MLP neurons of a small language model. Each row is named by its layer, matrix (gate and up: input weights) and neuron, and shows model dimensions 320-415. Each number is 500 + 25 x the weight over its row's rms, rounded and kept within 0 to 999. Numbers have three digits each. A neuron's up and down rows have the sign that makes its largest values positive.
Before each neuron's rows, "fires in" lists the words (lower case) most often at its 100 highest values on Wikipedia text that the model never trained on. A number after a token or word is its count.

fires in: "rochdale" 45, "10" 11, "12" 5
L2.gate593:533526468499501471493474499507544487526479533540490505484458470505499519476504500477523515501503449489458514517487526480494485504482476488513508541508507513531482562525475520513504485484508486513532522486470490478456483464508530479518497564489508521575513553528494486499461490468445514503
L2.up593:503512539481510514528439518508455484564489476456509509502456464491531452523482487522487481469511492493475505487521523502534505505495499457557489483474539468533523475492489508526537528515537495475481493545511470526514503531480549493506475480502480505486494522498512498456479455481482502452

fires in: "which" 31, "who" 23, "also" 9, "he" 9, "whose" 4, "has" 4
L3.gate915:487500488494516475533492471478501525487480480521520497491503494495484505508515527499482539461474467558480553517472468490540468497471500484539484532514494524486515487486528498520481474528509485539486471497505509481525507530492523533495464472469517489444498488544495454537528487526509476442
L3.up915:445494487518474484488479430481497518503498487490528519473517519521458494493463499542460504507493485518485528530492452494493507505466508485529514473506464538484498512491506535496480500513515491531469524504476494476515506516466482544495456484495525480445448464510488459454495546525491485452

fires in: "part" 20, "site" 12, "production" 7, "features" 6, "partner" 5
L2.gate321:527519446513478511499446489521485494495508493507525485499496522507487498522509519454506536497533513506506502470505528500524567514492505514478524525515500554498494510531482489522516478507508478517482492473495549464492474479485521500491485463506508510530491468513555527508500484579474509491
L2.up321:508529459532530548499466488474476473511487485499474479498500502502509491474502463479461483518504512505498512504480521466514543511523484503458567483497531482511532559510515509531517505501503457491479459457538534476483442552503508496507510470507493486500521427489512500486493494483478481491

fires in: "new" 49, "red" 5, "now" 4, "initial" 4
L3.gate200:484516500517463515501526514513459473486534504500557484468494519531499543494488505498454501535509503480492524510495527470521543504488456510501485524520458492524513520449494463497455530533501481470508518568518476442503502523493485514480525429496487484526514496440509490462507505491526456526
L3.up200:512534517499488575530527501472489502466524522479516510481501483462494509471471480536488506510538515490529521542542521459469517527508482487478514541494483484489493521494467471486507501473554519479528519507538521467498471504525508526542518509503531496491509459499506477504522521505552477478

fires in: "the" 46, "each" 12, "to" 6, "one" 6, "of" 4
L8.gate419:498524499501504515484506517519511469503539542525511503475525476510484474504497476515520480468520492535505496514473468530484504505508463465501469507500480505487466466488544485442500475503535473507495490488537470524486430519494475487536502481509463509544520520439468475515532473503504498445
L8.up419:499508511526514468514466490498494516508483498470543496489535529443464535509503501552522479488510504552510473546515477493503499519480482505477479545514457515499523473510509469562450508478427460459454439517550527527525506533496490513530473497487511561550545499477493512514499487515522511486

fires in: "producer" 18, "rochdale" 14, "directed" 13, "produced" 12, "racing" 4
L3.gate982:539524481487491495493492501477488478518470532525476470549526517548498517497505494515486475443551492498551494464446502511521512488510469500513447470490476510505475474538491522506518492496459569502518477500487490497500502515472506561518485514503479508502512481515540474504497509488525494491
L3.up982:514486480487459505525509507489487478480502516494442482510445508502481490546509472527533520466499517539524501472452531496509518489508484494514515499506487516520499484485497546531507466527446502483464501468505467530518528459511493525514521462520468507459491477530498498484500541488497456484

fires in: "after" 13, "to" 10, "with" 9, "according" 8, "despite" 7, "of" 7
L8.gate281:533508518520458512487528526525498481507491489499522489555490506514456455470549459510515494510544466515470466525484494470503506482474515534478498453469492514520471499515497472478533465451473479512471489497485484503455472511463553502476511495485459477580502491534506519487497500514502494510
L8.up281:504542516502494474487492511505508497496497479492484497486529482507472499519490517496486489451485462465477518500497511508484532521524522512486476498443475519518497499488518521493532504512479435526505494530513478489457484515498517492483493517514484504521457536506463466509463488509560509462

fires in: "this" 24, "same" 16, "king" 13, "following" 11, "type" 5, "that" 4
L6.gate341:454522490478503486483456494572480523517493512516468463547519474504517457450522503462531493510522517518502505492479448455513488517485493486532545526530545485493496562584528483514506522481554502521518532516471466535517508520490491512487474493528559481505521539466485523492472521541519531482
L6.up341:513479474531474475511454496503493542454537498530522535525532413499484514492523528474457523543496478513523503494487509489554480502505530510509528491483485514529520528526514511516500543491548456533512509509507460495535523502479427526485470461525517492539478532480484486476513497450524483486

fires in: "0" 24, "1" 7, "classification" 7, "passing" 6, "mode" 4, "museum" 4
L3.gate577:500489494514497465511506543502486500514508484526529515466519527486528501496463446488458563467494512513500493507490504521469444459462548484454480553437506460492497516474512484486447527480493517493511487544476531489492490524462461494493456448492505531512477497498511487500491496512486454491
L3.up577:489496521563477522448499481546522526476528448482492497471526528528566519528513505570460479534466493531456527488466486492490500479513537490472492482499481472488494496526491483467482504499500529517465526514440477466509495511475510493497488453509465481530466478486524495454482484522506464542

fires in: "the" 27, "a" 20, "southern" 5
L8.gate299:476518521514484548517484479491472482464537460488533491481521470522524530469532540491506493470503506516432529520484468448488472481468486515472514533512477426503553490519460542511403529485480472562472486492572502539508515469506501507497525477503511500494518526488510475491556493500475551566
L8.up299:469500511501481492492460472556520507470520492484519529469483484496533503465495465527563533481508484498453503507499520474519466490501498539501502440512506516471466498520473492477474542461483510489507509455496442510463484477470497583502514522496547503510479521473515506524497493499486467479

fires in: "between" 37, "both" 29, "of" 12
L8.gate266:529518504504530508533535527511476461486502472503513499527499476533535463495538474553486496516494478517489471515477461513543486530474506540512484452526429498511543533470510468481550511484483479478507492499485533505494499512534521507455491485485532519501501498496464507510497481521477528473
L8.up266:505504483510531507460534505487552538517527511488515454501491505541507485469515449521457504472501452508493509499479495491485501494498531521522491449537483486454498501478473517473501473521506530517540493498512501496463483480536500478488477499460491490495488515501495492470530500501493518462

fires in: "first" 44, "1st" 13, "last" 7, "2nd" 7, "second" 6, "right" 5
L3.gate476:503514488481477548502467520486541505506489472485504500485483510537463522480530501485536507503524497499501484458456518523515488483506497525487478508533499535484477480446541470480509478495473507490556511540511452475576523485529532522502511573505491467474499497540474483525422492526459506510
L3.up476:526529505486530511502489518516505468481479464504533480554525523494454549461551505510518476559550491503497493476439497513516489463542485485524513511539494522486512486488571496496514483526493506486557481501493499534521489502488512505529490531523463502493533533506507514522425512505473488508

fires in: "1" 33, "df" 5, "mf" 4, "hifk" 4, "0" 4
L2.gate41:479476496500484498503499506503484517499483501502508520532524507446489475514494495473480563492545493490502501452480533459489523487475566507493481556522487500485458477487477520502472510527471500479481530478460510517526524457509527481464496466502493537533517505447535512504473430502471478551
L2.up41:504511505468508497460457515498539493481463543514489536524506471512527424529510525466454465520497498524500510525513523511491514486502479506532466486490460507455538490548492489518453468462530496506478534516504488483494503508527511459491461491503497498480502498530493459485494481507463468494

fires in: "an" 38, "a" 28
L8.gate1033:465459518442545521493464469510471507496526459484521513466505514492506480464503516482478508516511514533507495459494531485482518537534522452531494500508530497510534537533535491560541496506501534477496512485489441540512465479483500483547535498501502467503481494484485440488503478481508486508
L8.up1033:512478499492502511509482514485565513567523476521485523471546476464539514545496555486533510537537493491474478499491488528547502514480538448491493455490493523498496527533456516457476506499490525523470505515499515484498501490524503493492515472496518528492473511524451482528537503467486517512

fires in: "this" 88, "the" 4
L2.gate474:480490508514491505470496507537509410475483471456480520515435500507504442500531510487474536454492563514500503489486516516481504504474501525482535532498483505502480497524510476522496538496514517479493517547549533530560479527482472496482500511513510526538510522486470505460482527505507540466
L2.up474:483547497506486503469486494538495457510509486486460525512483505503507434493518483454500526431493545509472478528500523532465515515471482516523496516534471487487476522531500510514506526483493509454449542538515520547519493511477462520451518478482494495508483541517454501495506538488568520476

fires in: "she" 19, "took" 14, "were" 14, "take" 9, "takes" 8, "taken" 4
L2.gate1003:486535501486483476507494474526550404490456494542492532553498481547523484531492518508517468465474503486530483487507534506510533508462470531494494551531531514518477491486507458493493568522463490553519463513444538466534484522468544545502561508483508503484472504480527481509508516483556451510
L2.up1003:533504504504495492490512445469499477502520490541507511525488538525496511486483530499523475462456528463491488495492495482514473486505473501481555471560529495500487512470450494507495499506485516541531528531449457514473525516525522513541517529463530505547509501511493480491507466487511514464

fires in: "which" 44, "that" 23, "who" 23, "what" 6, "whose" 4
L6.gate172:523480478519483459526517459501474514466502506471490518546457514531486517515557503478487495470483457536489519515529496522503519484487514508505465529556508546516493548468496478555505465536491520518494544477487501483486453503480480528484472518536530517493521497507505490511472465460493498477
L6.up172:450535488519503508485501487491496460518450547503477528497527514489488476517479515498495458501500491492506499512497519510502434495548517485510465498486510466489508549522486474479509537494473483505501530513479530484491524490473501532514496486455566481506504425499484521486512525494491507507

fires in: "a" 54
L8.gate53:465522501531473525504479484483509493513544495501551492497473484485523492532506476475543476528525516453505483524494516489564469501546535508509505470478496518506534544519453542494447531469486545509522518534499489519534500501483519518469528482483492489502525517503492451484559531479459470511
L8.up53:504522485534560516500496563513521480521492483471492506512512543454504518506489507464499522487498527504471529486535482522529436507468545512504518456488543520452487514508507491530502486491498459492496481544477480482530504460505468500471493496506534474567466487502495483514509494508465439499

fires in: "to" 49, "not" 9, "would" 9, "t" 8
L8.gate783:503529490484543484461519491525447462470504488505527486540502504539501474539528508508497489505512497537498501498521548488463496498519527495508500520478496513473545495518524487521503500440490474506488513504498510489509526526480506479495521510485513543504475507517447516504473501517499494517
L8.up783:522496529477518532488542475507468470500477498515470488540469513481516509525524498436553496518521493501481494517521512494472486500512534492481509476499470513487483510507521520481480483467454463492485541532500518478503522508504521471469499522493474520529482509526434514490470473497473492497

fires in: "takes" 20, "took" 15, "take" 10, "taking" 5, "taken" 5, "gave" 5
L5.gate1059:499506464495498469506513477529512497541547519521502519521543461504516530481516476461507531513486499481505486536485481486523472483530458511473511469502484534491530491487518514512500495442488531524494513537501516502470527495492495463509512472507508502487482474521525519487490510478517519481
L5.up1059:527480532492495493492465481492517522503504519515492527539495513493484499530506520516500490476473541508500482488503505484549451479545448476485460499477478498482529535471477503527536503494486520477485485527505532517508543506483463479500512444476526483519540507552515448465548515463462550489

fires in: "the" 18, "a" 17, "his" 9, "s" 9, "to" 7, "their" 6
L8.gate327:507499518470493500477468559509510513483546502493468526487535457475498525496489475494485545467537506501482481511485519521525496540501468476475450530471512491499479495481461540480491499526523461468503501476503453477520487495473490470515492498462511474554537511503478486495533505461514507511
L8.up327:493553517526495459479482496540506527487514480461480497476490534455544514483485504530481442504488494487450544500499479468513531510532502528477475463502515532504481473496476522517502510493496542498531488513518471535526480497479543555489509469492500472529489454490490526483541505507503508486

fires in: "of" 63, "and" 4, "to" 4, "association" 4
L8.gate1130:440520526536488466510530484508491482474493490486474507495520500490507498474545443515495511487479497519502526490499551523515472534508543472511475467533462492496497509494474506492528470521526459490476465516460467461516471532464508548504502535438505465497509503492493497493486471494510512509
L8.up1130:481501555505484529504498551484508476517485488499477495523483510518506537515497487493467518508476494512490481470512504514509506528537506488459481497471493489501499481469526462457500469524468490493511529493495479464530479520484521532508461512545514481511477501498478499519511460542493432520

fires in: "in" 22, "preceded" 12, "into" 10, "succeeded" 9, "to" 5, "from" 4
L8.gate172:438502515508470511487502540498507464504458503507482532496513472491511540486510516524496509459527537498535512512491445533505492535492500505533518531480538503514488491482523525553500489536498484494500469496539521465538515496481485533498550482530524561524513502501551483509505487503473522478
L8.up172:479489500518494489490482493560518489577502493511530491489496518545498487547533483496447513501435490504501442477460503504513492503541486490478547518499491485492526497522457510483521480522534467533504491494475536517483487521485484492490491508484475457484492497503506541533549531498504513491

fires in: "to" 64, "better" 6
L6.gate855:496491501486492527498543478453469504473507537507509503497505480503476522523504516493499520512525490520456511501519486524450522498498510513484504520506491485469518481514522495504502503502531515480466515529488494552488479515515481529472471476509494546494489449516469519472499498497491508510
L6.up855:492523513499504512519489472546457522519503548499504514487475463525513480527515539504501498475528502454507471501497494510474476498519510494459509501473533503507536487542498512511498450477479488551494513539473496541484474510481494532501501526452489521467430489501477523493515505512487476531

fires in: "he" 44, "both" 6, "replaced" 4, "grandfather" 4, "also" 4
L3.gate841:491480499491483464527500462494515481512512528487514553519483503486467456487520527507540507543492445506514555527503497510446476476506494561457481500507503518437544498530524484509481547534498507529524495531445506538496532543517537522521506520456513502512473498449448527501485454521504509465
L3.up841:495503463488520511524476499437465538511449493445453519486527478498524522498534493545507474535448554504513503528462501459515553497519469481483497494490472491495483523488465499494530488528507505543526512473532506517501485483455484511503544500504496542500502471515511474474520477492478503519

fires in: "a" 28, "chinese" 15, "american" 11, "german" 7, "mexican" 6, "czech" 4
L6.gate225:525478449495482507514511492527473504508505538489538495500505470488493457473497485470503498484510512539489498493463539512519528497505496497524525485501517472493470510494469474508533503480465540484559510527480463499462421514499479527507497499441546487508492477476430551524541491486460477495
L6.up225:490527479501529534535521526490469497490489539506496506522492509478509468483511499501488489508505526525490541502546504525504478527489487510503516507536503506578463507485500480517496460484519496453503482524473488561501472516500506511467481521491534474499532517538454460438495487526471507523

fires in: "to" 52, "of" 19, "on" 9, "for" 7, "often" 4
L8.gate229:494446517500497473506545494532474498490483497513511543520523522504479526499480460501520509492526531474542505518484525499512489527507484483518480462464473512488491502495536509492523474475489477505495489529525511493490460483510505486500489497493434507523452506467510509484502490513487497504
L8.up229:493486526494540492509500452512512503446471493488506489515493527529520520538469522486494496480530527525527527483487494484475508505497498494486499462459523480523482466479532495507527483517526482529473526517501508489493491523497496523519504492461447518509498499489485530450495463509515539509